From a checkpoint of a small transformer trained on Wikipedia: 13 layers.
MLP neurons of a small language model. Each row is named by its layer, matrix (down: output weights) and neuron, and shows model dimensions 384-575. Each number is 500 + 25 x the weight over its row's rms, rounded and kept within 0 to 999. Numbers have three digits each. A neuron's up and down rows have the sign that makes its largest values positive.
A block is one neuron, or neurons of one layer that tend to fire together. Before each block is what it responds to, as a language model described it from the Wikipedia text at the highest values.

Responds to: Periods closing a declarative sentence in Wikipedia prose, often fused with a year or quote mark, such as career., 2005., good.", ).
L3.down1184:496491515456508472492478483466501498496513453467526518496503429516469473484500492493477526486501464534480487502497502500526533509523548467481468485512494541504476468515521474472498510510508517498502494520550497504484501492536495484518493502498495509493462468461505540503509471532518491533469477502487507514472531473489508469533521507441512496500498491531536479487496491509478502478476514487495526464525507474552499469503492511546503482491504480462513484517507522464497518497489512518525475544497498482495471485478511532496503508479492496511512515564484477568525526460489468462

Responds to: Periods, occasionally ")." or a colon, that close a complete declarative sentence in expository Wikipedia prose, strongest in technical explanations of railway signalling, phonetics or medicine.
L9.down383:542516484486487512495528496515507514498508503515482454512513531501506540496504524531471477517508499499494491500538489457509499525545491487465488475471536553504495528509482499492510477468533495501503484497514510528465467494521485480466502494503550471479522485485516481504496477496525486559534492469518486478509520491497481486501496527502503503517526537501512525517484524506551531510470473555461488487510440521498520515445474492495485521447478483510467551504500503505550520509519517486484469463476492486456512485497510542530510512508460536527552524474478511532530499499527438487
L9.down569:530487507470510510447508491483488529509526450440504514488490478534498471514514479523480515508487525456455494535489454517511470481524499497525474501534501524507498512514534487495496520507499491490498544518504569496464526480510508503478525507482521506481512490498512493506503520541474508556427499504498511497498498516522460490509475492489486480465480493508512530482543489513490487481513535485469525513468507463559516465490481484483495495521463470477511493535494511455465457534481507510498465514493498544522516480500525519482474510521504477517522573550484507516495486487533522498
L9.down1284:485476467464465490503484467500496466490521451487548524536442495536477457499469477469488503542493506486509503471519465511514552486504474497484484486512506470494504496519498498488555484504486506520472505504522534520505550476498490508467505477483509449504486471473519514489478464497533504587455517497475535524477527483504462501509463482539535505463524467528545512471528469542520512499495487525524517499495532537528527485503503482524473487474494477501509504511531502493509514518499515473505529495473518514525520530524526503511511487535500527502525514520493511600470495460533506485
L9.down1327:491520455507484511461522489500457520510515462546485498512537492536514540502525489500536460509458473485525495536510494505561508454517523473534496484509486507500468497535490490464471512486491485509451490497484489499515468521512495472520511471471471492479487490512529487507484528456490515564489489543516520479518472500519487457475516514482500461439508513508449524520483508491478516491507519463512505493524536497471471502508501510489501487497549487505552485503507536488551481500490476486509495500497496474517531536496534486529525565542525488499538522493488457468467518524513492469

Responds to: Copular and linking words that follow a subject and introduce what it is or became, such as became famous, is powered, and classified as an urban route.
L9.down241:488480507468487480537473504514511506493477500504506497534437457482542459472502531497467506483471463505508536556500527513461507509547512471473515525530518488495521508523505523530517489497476489507493463484501489496452485514488488541460486474502515538496482541501479496532514484470527500517493529515491517505537511462450502461484522499485498523478493486496523488514538489464506531458495522496431519473490487549518476474523506515533480528478487520497528521495486490548477507505494504504505517539486456509502520503468527470466478501506507500515474486461536519515497535525500488477
L9.down537:516477489518525452483495552515499466476527486526524512510482445515525503473469551469490513495467501503517510488493520525487519516476517463495481519488447456530483462490502524513470494484533510467516486490517513481519478507483543512503512479497525505520530515540526438479496498554440470482480514476510508509464488533478445528468471558524446507491499489525529468542506487468504510478481487506452484486469481500511523517484510481486528541532475471470501495544435508504472507501519456504477479539506501518458511458532512503508509487489536480560480499518440510454501489510493560495
L9.down1286:520507537509507483517500501502541481498492441514539505504497527465493507490491533524483503503487498489497517526520523470508478512513440513475486496457499491497505516507495504520519512471551451490534485503503500505492497492482502532470487458519506541450450516518480522506479432515470497475521546530531525489519550515486506486507558493524555485472468505548481518536509480489527470484494515505432465481454536512526551496462501480539486509498485458528511504493508496501433516506484513514515501503501468503507490466524554517505490479474494517545447517463539523518531503495512484497
L9.down1332:511532501480469505496581485524463520483525460524501522472527520504569485530513469532494481479457489483539486502522513532495498443504496493480521466483520538502540492490494529490503495469527524503558496505541538515447486497512482519482529508453521534519525471532498493491460479531501487528470504490508553472506519528465473494512486537508455490490468535519512530504511498494528440455536495457489509450536503464477510513535497513517535529473523492496475490497478512484493505501511535510484510480508525475508480470559509486485532506475510489505485487428498505498538507495533492486

Responds to: Periods and other closing marks that end an orphaned image caption, table cell or list entry, such as "…in 1974." or "…Avenue.", ahead of new text.
L9.down81:513478499498518506517512490531521494521474520529524452485511523439533507486539516516539465441490510531570495546520514459479501513498501476559500504507470544493505521454463494449479484532502501544535511494489484564464447515474512467517498517488488537491520502521545515500491513512462562462521491481507504532516477520505499501498456481477507510479546500524518483489451478483490495523459517465484481536539471527488515494490453463459498487486531542530487494461453501496536506517503489445506531512495510481505468506541469451474481482518496464485456530483509469512464511514519541528
L9.down129:493505534470487514518555485503530518529466491483486490501495544480511478500507478543506497527492530528520480515518545487497498518493479528503526465508500500525479477494497506476558488492458500505517543494514518448472534535502499506492497489494455548486517539535452490516529497508506563486520535513533498492507549527499519560491515506501426438484476484508482526479506550515500502489458538498522533458503503502484524513480470501475481492468510482473473485546536449485507499489493527469512520501498505497526515473492506519469507533467547516488491514448511518534535486472462470496
L9.down150:519483476472517480554510532508458562477507538435521473540496483516555517440509526475521502521502457462548465460511487514514551509504496487512512508478507497503511504471539543481449458532499512548516418457464498489505508509534524503496519511530508531475536511516518492476486472564486514514520476481518510498525497508471524499500521446494480499544465492484485514519491511524501483505500522479516540502540513524511497497529485472481521492504499502508532483510538510515509513511525473490530490510496479508546506513501516542496526491482517433534500470498493543461515478493532447480
L9.down550:507482488538464506489492516484496508493511483517551545511474493489492484490496486489504532526537473513522515497535496521536536529484485474522460489496520502485482507485514484469488501533507491498516488528537490512547495542455567483505479487504483543488496539499463509498456529504479468507531485495493538485534489471502473511471519481475509467442517546525536544499539462504522502508519512511496503487512479546513488511490553509482522477486458440478476564566481506486499492516475462490468492478514526468526475518469518490512474513555459495460583533464534527543508480574566510498

Responds to: Connectives opening a new clause after a comma or period, such as however, due to, but, despite, although, and sentence-final periods ending factual statements.
L8.down30:476505510493505511508508509469463509533491515473504489516476478564510554485487533500510465495503522491537570475482473522424490509488509485492506483425495414493521512489533469485526500526524521491532503496482490483518459458530521463511481471495464551503514489528518490508508489533473503480520527516500509519458492499488474453522482512499509519527529472506504498498493510536500477501540481504502517437520470471464501518488463486488539497537512496512506501426549511547498497511497495496519508509512477537463516522559532509477491521516470476528518465496473464498500532558501534486
L8.down46:525505499475480518491485488514491511485517490493511516505535472514502499495492470483489554528473472486489468519539510512474464468517506503519492459508529491516504503498535518469521495436518513493513497479522521507487522475524502495465475505496527452477504478480520488498486514518518478554509526465512511514470497465534460478492536516491472484419520480482480490496530495522512487470526503493529492502541510555547498509529509475539482545501498476465518513518472516509506470449473501489541479506454497526495496511492471540524484541544470488515529553544486499559496494490516456502
L8.down224:529490536502476484473544435482458490496516500459504530474480496478490446478488514498501503469533559506478547491526486458517508555511503512478522478520493513491503548519462485539488502448521528516479465463478511498478461515533504450512474496477510545511478491491492524504512485535515445426507490470460496480541495481509494519528486478511514510510544469485468540497517467463541477499511474506490460525493487517511473475487476511490523488492501516490466465524519467438514481513535503507501508478517520479444494453510505484465508446486531483535487525458480488562516530514492489496
L8.down293:497510508547483494473551469534455529531506474492530463529490512471509470526528503506550497499482548464504540476496504531491525488473491497496500518476518507500481510498516507507515488519505545457530502454474506473512484457478497516488492524492496489516494513540465477501511455535463500533530479500502535527505482502533461507501530493524486488496519513505499536487499501512519495557498487511473485474494496469516535515511470470543527511464514487519483502526497524517516480526491483483528492484484489536481482560540455528526501532547508496498472473549506552548500473523520544538
L8.down367:489550485531494470476502505523514502458495548525493501490491493536509528490509504580472494509517503472502493476481482501524466541496524499500524507482471529493506499496476478485530510475500479499513487492485501510481511518483522450511503510466510511547486492489492468508520525494492507470470506462514525518560498500476496504473514507543501514513529511530486505513489465488437490536499532490540488531515471502462519485521475486511500491478471515517481511491479506504520481481479473454508496485516536465522486511517487494494485532453543491507500456470491431545518520507491502489
L8.down381:558487466495506494480507471511535504486493483430462487504496552488510467560511480508509531512533512460523508475505489457518466519516466473463511535538544511521494538487554516478491475469461543522491492491492502531463488489507508489521472493534475478548534490521478491551508529475552476514502483465529497526517491472509502479520463457527488468483465482509522510506485537491508527529540544486531474523528453521502534502516495445514501465507524506507502501493462493505500496525472566508523493502477521522525487481506538500454498478513472491491482538523513489509504516470470483506
L8.down457:509515481494520507524502533433508505496464455524504456468523477499498514475480532522501478502482516476521493489477492473488450492475504466458486490528493537508496493466509509526467482490526484528502507549518520488517514483485450486470455512497507478483529519476515519507513497518500508528537519509480528497487518502483470479455481507504442513518497472486453529469529499520496478500535498515472481510538508491496479503523522505479474468534497482479534523486557540491516520478536511525433498510507475472456512568500489461503537465510485492538515540481515536515496479516506495508
L8.down522:520502502479502504517488505455562495501494497501522522407488487442455508544503467462527500484511507499511498504504534520519455505499535514458531506495493457552482480486538483506503501493462482522511494543535473498486495462498481508504532517510519507524476477495508520487491490496506528509500494473541504546479515513562539503464503484476499516472531458462460481516513489524504516451476518505499495519482522514500480535520503508556491443515516492513530504518467518509479524486458494499464507517511487575494480477510528513455462509510540513481553512510500525460475511428472512475
L8.down566:445452485512525506480547459511505537464527538520534540503519503509523507479507516534494524504432485485473499467554540499480481542536487529487507499515512544504523535506494498501492488502547503545516442482520516467487500480498522512520506536545458503501501486487539538515496470499472506457505483503509533483518492515456516502530534472503470551469537498545505498502533482513491546516529547537500505510492502494502525486512501517527490490507506507501518457505512532504519468506459467484483512527514508523489482505501514487507474522470489476520510513467455501486506473521464492466
L8.down588:507490502467471529485479509519486515504517486498486510511493499480481474454513475508488517486483483531513513453524485506504500490462532473534504536520519525505484460502499499490526507494488523454512518575512521520501461476509474491515485477478505459504503457469482474550468472513507511496490499523488535508515501483473492501504500479507490475473482532524484548489484539534466502462515504506475501454519543488518528450515551494500487491500453514491518485481496540498482483456481462479522505494487466492464510479457488524459525507496516480507505550572500481549499535489515503513
L8.down724:501531512494521498501512504540527504467531503487489532528500518498511511466487494489478495492489468485462483499491519551468490498526483500478472501499465511473467517495476519532495504520490479491543515512482480525555490518483518473515490486522492519539495487500517488524507448516487447534524509500490500515481530491493524492532498510472481477464482506491536486495548518526479497509513517490472480502505500517519487499527530490513516533513457506522518490491511508497495468500513474532494489493483475525509475510529500459502515496495486523469431541516483486561442525514485482533
L8.down890:489510528548476497490510512528536506511525490480490536496542523495486520519490495474517497548529447497504498462513506517489512489514521475549499497500504452533502504517494494483554513480512514528485503541522529530522520527560518470482498503485514503497469476513458551509511522482478500484500537491466471500498495497485498530516542488474517512515513490473533524551501513504524510465500508495516489539493507511527541510494492504518497499511456486516447456480492511451484461509483486500503479504515483476506466467552500523524511479499553517517523495552493489514464526520492493467
L8.down891:504473533548507493484513540499520494487495478478515502512537497503498492542497513479493503496452526530466456507494551481504486521509521472536465468513540496502527487506453476544553515502497523510463479512506507495544491480528516505508509465503525490494527544552513496506478524508508492496492474521519521517522488464533542522525496471471468553512480524521537479517514503477532482484535494507492502517509495518491517496513498505546464447506453497503471518456502512502479531502544525505517587483511491484511503525480478483471451514510471506492522482482528467490517492504504506478
L8.down1055:513561503511494515504489462513508489520489474478493514480532492551510484496531486450529482488480479504493458490529491489494497505473504488525494472534481528516492488560484489511498453474463465501495492542522513469502545477518451492512489470493488516478492518462448494511511487480511492580467531476519511485505519534489446486509501512485504486493531478506514507500503495494495501515512528481495478483496505509489487496494493492494485496552457513488525477488548534527466529541485524493546500525485473510476522498466458510494488529498492462494529520521461487602479519523482523498
L8.down1256:503494529522511513475512522485515467505500517491493523495489513503538512517520434460455528497476521517518516486497518520499506476542486467506476528485489489533483524480522540491555451499532499500519497507490545523486499475475478487487507524507509458509454517501448495492490498520500479498508552512490485535525465472510492480515531500513493514544508506480495492514481486547536508492488535505497499511470465506485543494510518514482497506547484477508507543493540508487486512486463463530470543492478513493478478498490482466486516536474482463504530509537493492513502528525498455511
L8.down1258:507485514521503520532494506505487502497491478483517540506513517477514515503508488480512483498521520525480458487498493560443463515512489452494544519545481478480532500551516495540510479494523484496482454501503480500455479466481498469483508497498524459533484465502470464517492531466496525489478549471520518556491500508475482491478533460487524463504513495535466474550504524480525499524483497524450530491475532489494486542499483507479481473507466517516500467475499498514467476514528495495491495559480516467510528509504509474499464502489512469478522529492523466512520498481480489461

Responds to: Comparative or size/degree adjectives and adverbs, especially before "than", such as farther, larger, shorter, more, greater, biggest.
L3.down736:481491544488514502523498488515463505500521519483515491541482479504461438499487540513463446513514470511509529454571503525501508541533493511499480454517470488497463478490523539495485466492492500498492473469480515496485502523509479499476458476478489487483476487531497496528523505511521459489540523493502520463493516483528485496508531472491479568502491503498467515481475512480482462507487503481471504546491491492473499505482502520522495497479492500524491499481508494477488518443456478493498525502538522498523497534472494508497483512465502523495537512478484503456510501530472529552

Responds to: Newlines that end a caption, table title, list item or fragment with no sentence punctuation, e.g. image captions like "Fasano in 2009", table headers, list entries; also footnote markers such as *, (2).
L3.down411:493509504510509490481524511538507475558462499496508467491533518452466515478498551500542498517491520503518505514526518531537518471476519496524514553555486524468501514496460469498531490519474526505465514498526526484524498463453528515493528503477495502535468505512496484506442554490499497499480486485476506507476501471504493462508505486516503516488466492515468495545504471489533467497541494494530498528490502521500498480500498520447514500511476544532504470497452502477483526525503521446507517508492531422475495516509499541556514488470495510489453502477530494481508504476482483427

Responds to: Words that set up a comparison or degree before an adjective or quantity, mostly more and most, also as (well as), such, no less, extremely.
L8.down45:494476488498474487495521480522468534493513513515497522500456532530473531525508504492464501506527526527520473496525500519522473503518524517514488492455448490479493483494485514437531490524499507515548483526500508468487516512466513477481518508520464491502470464513484495503522499525503515502506528477522507491536548482503525519513528464509476529487463491504512483474544463524538480437531488489526531500492474528493496498493529498518489508512499501546528510502518530512519422457529507476490488506530512523440527508518502494476449505504501475529505569521521529475518494558500499533
L8.down352:497535557516500497558522465503527524483498458523513523501500433485482526508512503489513525480474534492503504526508555511460531506505504491510543505507528479470514525530564469533527486523492506500497457489489473486475539487525495499469456449504490442469491489493516523515513540541497459486521481504498493496501506517450529509528476492514485515481486439511521523502462477507494567505488540495471479493526543499460522471492522486515508529504496493523494503498506509444455511520474477497557478541525515483488545480500505547498478505481483526492534463566526486545451500532556481505
L8.down362:513418497509471490542496483505508455450491509452567510526501512499487491486488491470495469474475528474549495505522460521553499491514498503452456515518515528492545463480483517506500521451469508465505490467448476496521421492488526494493457526515504510505473449478525473515503538486497479457505515508466516460516503506448492509504466513494505519503489506570500527518575515483528497517513486481480536515486490446518546542478528469485518529506529469503520525561535504488489508527548518487476515527500510526506473459435498495513527498495454510513541513531503514577499533520525485499
L8.down473:489462476505484491536529456499490517483507495518554506523486478461550487521521512483485476504508489469521474498489514501505449508493498471506492465491502494491512494493491533513478493475479512490514529500452458471481491520467505510563483504534516510455486500503530506528506493504480507462503490484518487508504521459461507532503461487525522507506451510509473480502529484516483495458496489486503507473460512492504486495537496501496514468458507498467500457519473502463484517491505462515518498498537512482505485489545563470460479517478548468490491488496458529506505503516508489551
L8.down481:500503544501495515491507489489497509472499519499496497505522450522487542468513483464487511506499470568537523474518451513539538474479538518511454544518484460503479476522488434505512488537501499474515485516505517559506490464489476515515527500513459479481541515504489506486533453511511521430477507504486521483525478503502523532533488473506459503549528465471515480492520492516484543486509461467467483522531521521473509482513529514482479487544498500464501501456462540498524474534515509492526511543476503463458469488514472488490514501497455484502545497487508484512551486476495525482
L8.down600:522473483531503493461493499446479503486495498497516509514547481485507504478530487512526506486550483486554501511520490504496443468491490478427502506538471469500493484472520437508549504448521497473480531490458507469449515535513505485525480450489532509490503474412483470520550519461457497518517492474515489544555508454519485500455483505495498519522526475494546520558541477499513525504499502483550550517503500547478538491475520522512500504510492507488530500483491486474506507478510490503557453493454517527484486483506529544527474497549480458505487480508483493507488465503469454521
L8.down615:501528467497496533467496527481504571440487484518504520453472453495528501481498481505485482523508484494512505479534468495496484480536499537507473538484519510509507496512473535529506460516508511486517502498538487477488459508504506514516483575468517520477523482481513535499501478485500541466473541491502498462503511492494488491482442508503514479495510450511469536498528489505489529480493514459468486517497444519511498514497493494482520522479502510543468460474494575487526529519457484511490523468523515537515476528540445492503480506495503480512533492455464517456522483522492510496
L8.down667:533464501478460464457475472512511492513523462484489489471521484537492529475496516494487512487510481495514472501474551517522506497491477513485518524517454494525562504484508477497467516513467541536549514499547467511518509492507517478497507514540495549478469508519511510501489552463522497510525523489483502509532548446492477492505481460441503513522581462522510525491548493509474505481473507527523498479486466490505476493505496510555516484485522502503495476485482480470486528523482508464509538541536509558498495501506518500506487486505506514525520501501520469571497474514485493526
L8.down677:545520484468509489499466528496509475519511486516503488548549485495469566487508505544542527492485510547523513509476496443484513511514497535515519481514473474533501513487530512460501492499475516497486501464470505490502507467506503488520498431512488508460547508489490490498553492506501481499500497489536504496502527525472520484512485482517525449536494468497523504543519448560517513484461522458526503482485495515502457473485504517515535507483490492459494455495509461467518499524472491508504489479488492527472497525510516511489512504519484531541495491514438506485474469520518482501
L8.down720:470517500482495524495472486542546518505484495486491525515480525497525481533521485443477531512532491482448503481463519445512487531534534550454480463487522484493494490479474524511500496483519483495508505484503498526493509501505516488453503535520494473500488469538522470491491491490504523482494528505453504470486526491490491470467505524474457458511495473529543458526524473500481447488537503486487494493571562491549510500507500490468520486507521547505520492487503525474521464525481491539548518510513535507461496502548510488478527505482542490494503455532467510509497492495505499507
L8.down748:552491498529513500504487485474475512509468546518494523498493494519448494543485543523509532478460503512512533457476482514514518526498525507502510508504476511454535460522484502571491477506490516541508527509525489531553506519452542521504454527505517497507517524518527495503510530498504494499432504503458496494506488537501522469517514506492541524543481531494517502526492528525556476474498494528531496501486513540470514544513491501533536478494472493504471474502495503495541496506496483476448498507520465479447573483487471513520502512466464519498500543514479499494472499516477491521
L8.down878:512498454502490499480553485509528454546525513538464486512517457478482518494543477503508483486477509511493483517472491490486494530473537477518521512492544565537513464531495484468497531522440482439484505514500516506477475480512496532514484499497496517488531497456535501478477492507472435497505490499491492536492495512522508531492545489521478477535523494472518508514502519509541509509490454502515516550534508506527531568514551523525504497524561495458516489510489517464522506481542502485520516487464491503518512556471526504509551525516507512527494496477527524502460513481497513482
L8.down1018:467550482456471533516496507436511459473491466507532486543502464479534485465484485553470416451523439519501506514468513525496485490506482485487487479510532492500492528488484459518499487530507455506496524485498544515509487493487458473512518498483497477465464524474469508520477510487519498487503483487484478541465527498506513475538555502515543535485536522519515463535494459490550524459489501542470488500505490541458496463469511464535476479485481469456530506502518548466484554511520476501510477491540503494470480464489489500494533544442510515520500518525473505564500482485519498477
L8.down1140:512498537520492436514501491439523530495480481514491509535476473478527480494490443510467521487501482527495501500489488502485507512539483484515519493493516485507499567498485485445487494489487470471542485542482490470490499485476446483498513516496524483503463506525511477487520510486522445528466529511516482514518541507527491462523509550474486471508472504499499513517423503566507519469471496446442486468492509503519522506504513476524579477516472444520502523536520490487505501482516517488516506512476506456506499456496494502486481492490503524508461537490495511472481499494492470520
L8.down1276:502478527486506477494487538491490509478457522461499476521499467502496510534487478481522512501492465496456516512516514485482531501518502497489455501513479493516542471488535483503473480485525480513491460505529501490529491502502493533502485526545508561507558497492535506520491531526516480544503501486512514521498504503493498498501487512491502530510506510479479488535517491438530516502477554514473521491495491473499454530542528489522525520526526553485502492496502488552523489496479511476522494515515475517493499477464507487461525489518477486512493491473478487535491474484437503520
L8.down1334:470471595528488491472530459494488531485571489494514482502502484479497521479500568511463470483526460553544511497531517523506486507526499472439525496504482509532511482482506512531487509507472501482479483478502481507500506491510516559497467492530544487493489535508531507523521523529481447473498533470476464479476493493494502537497486446507503511471498472514489497468526469494518472475477471529474571492543477520512503537489564502526506522495561522499538499484475461493520529472516552542465484514535538500500503523514537517464508537492533515484517497522470528512508478518530453503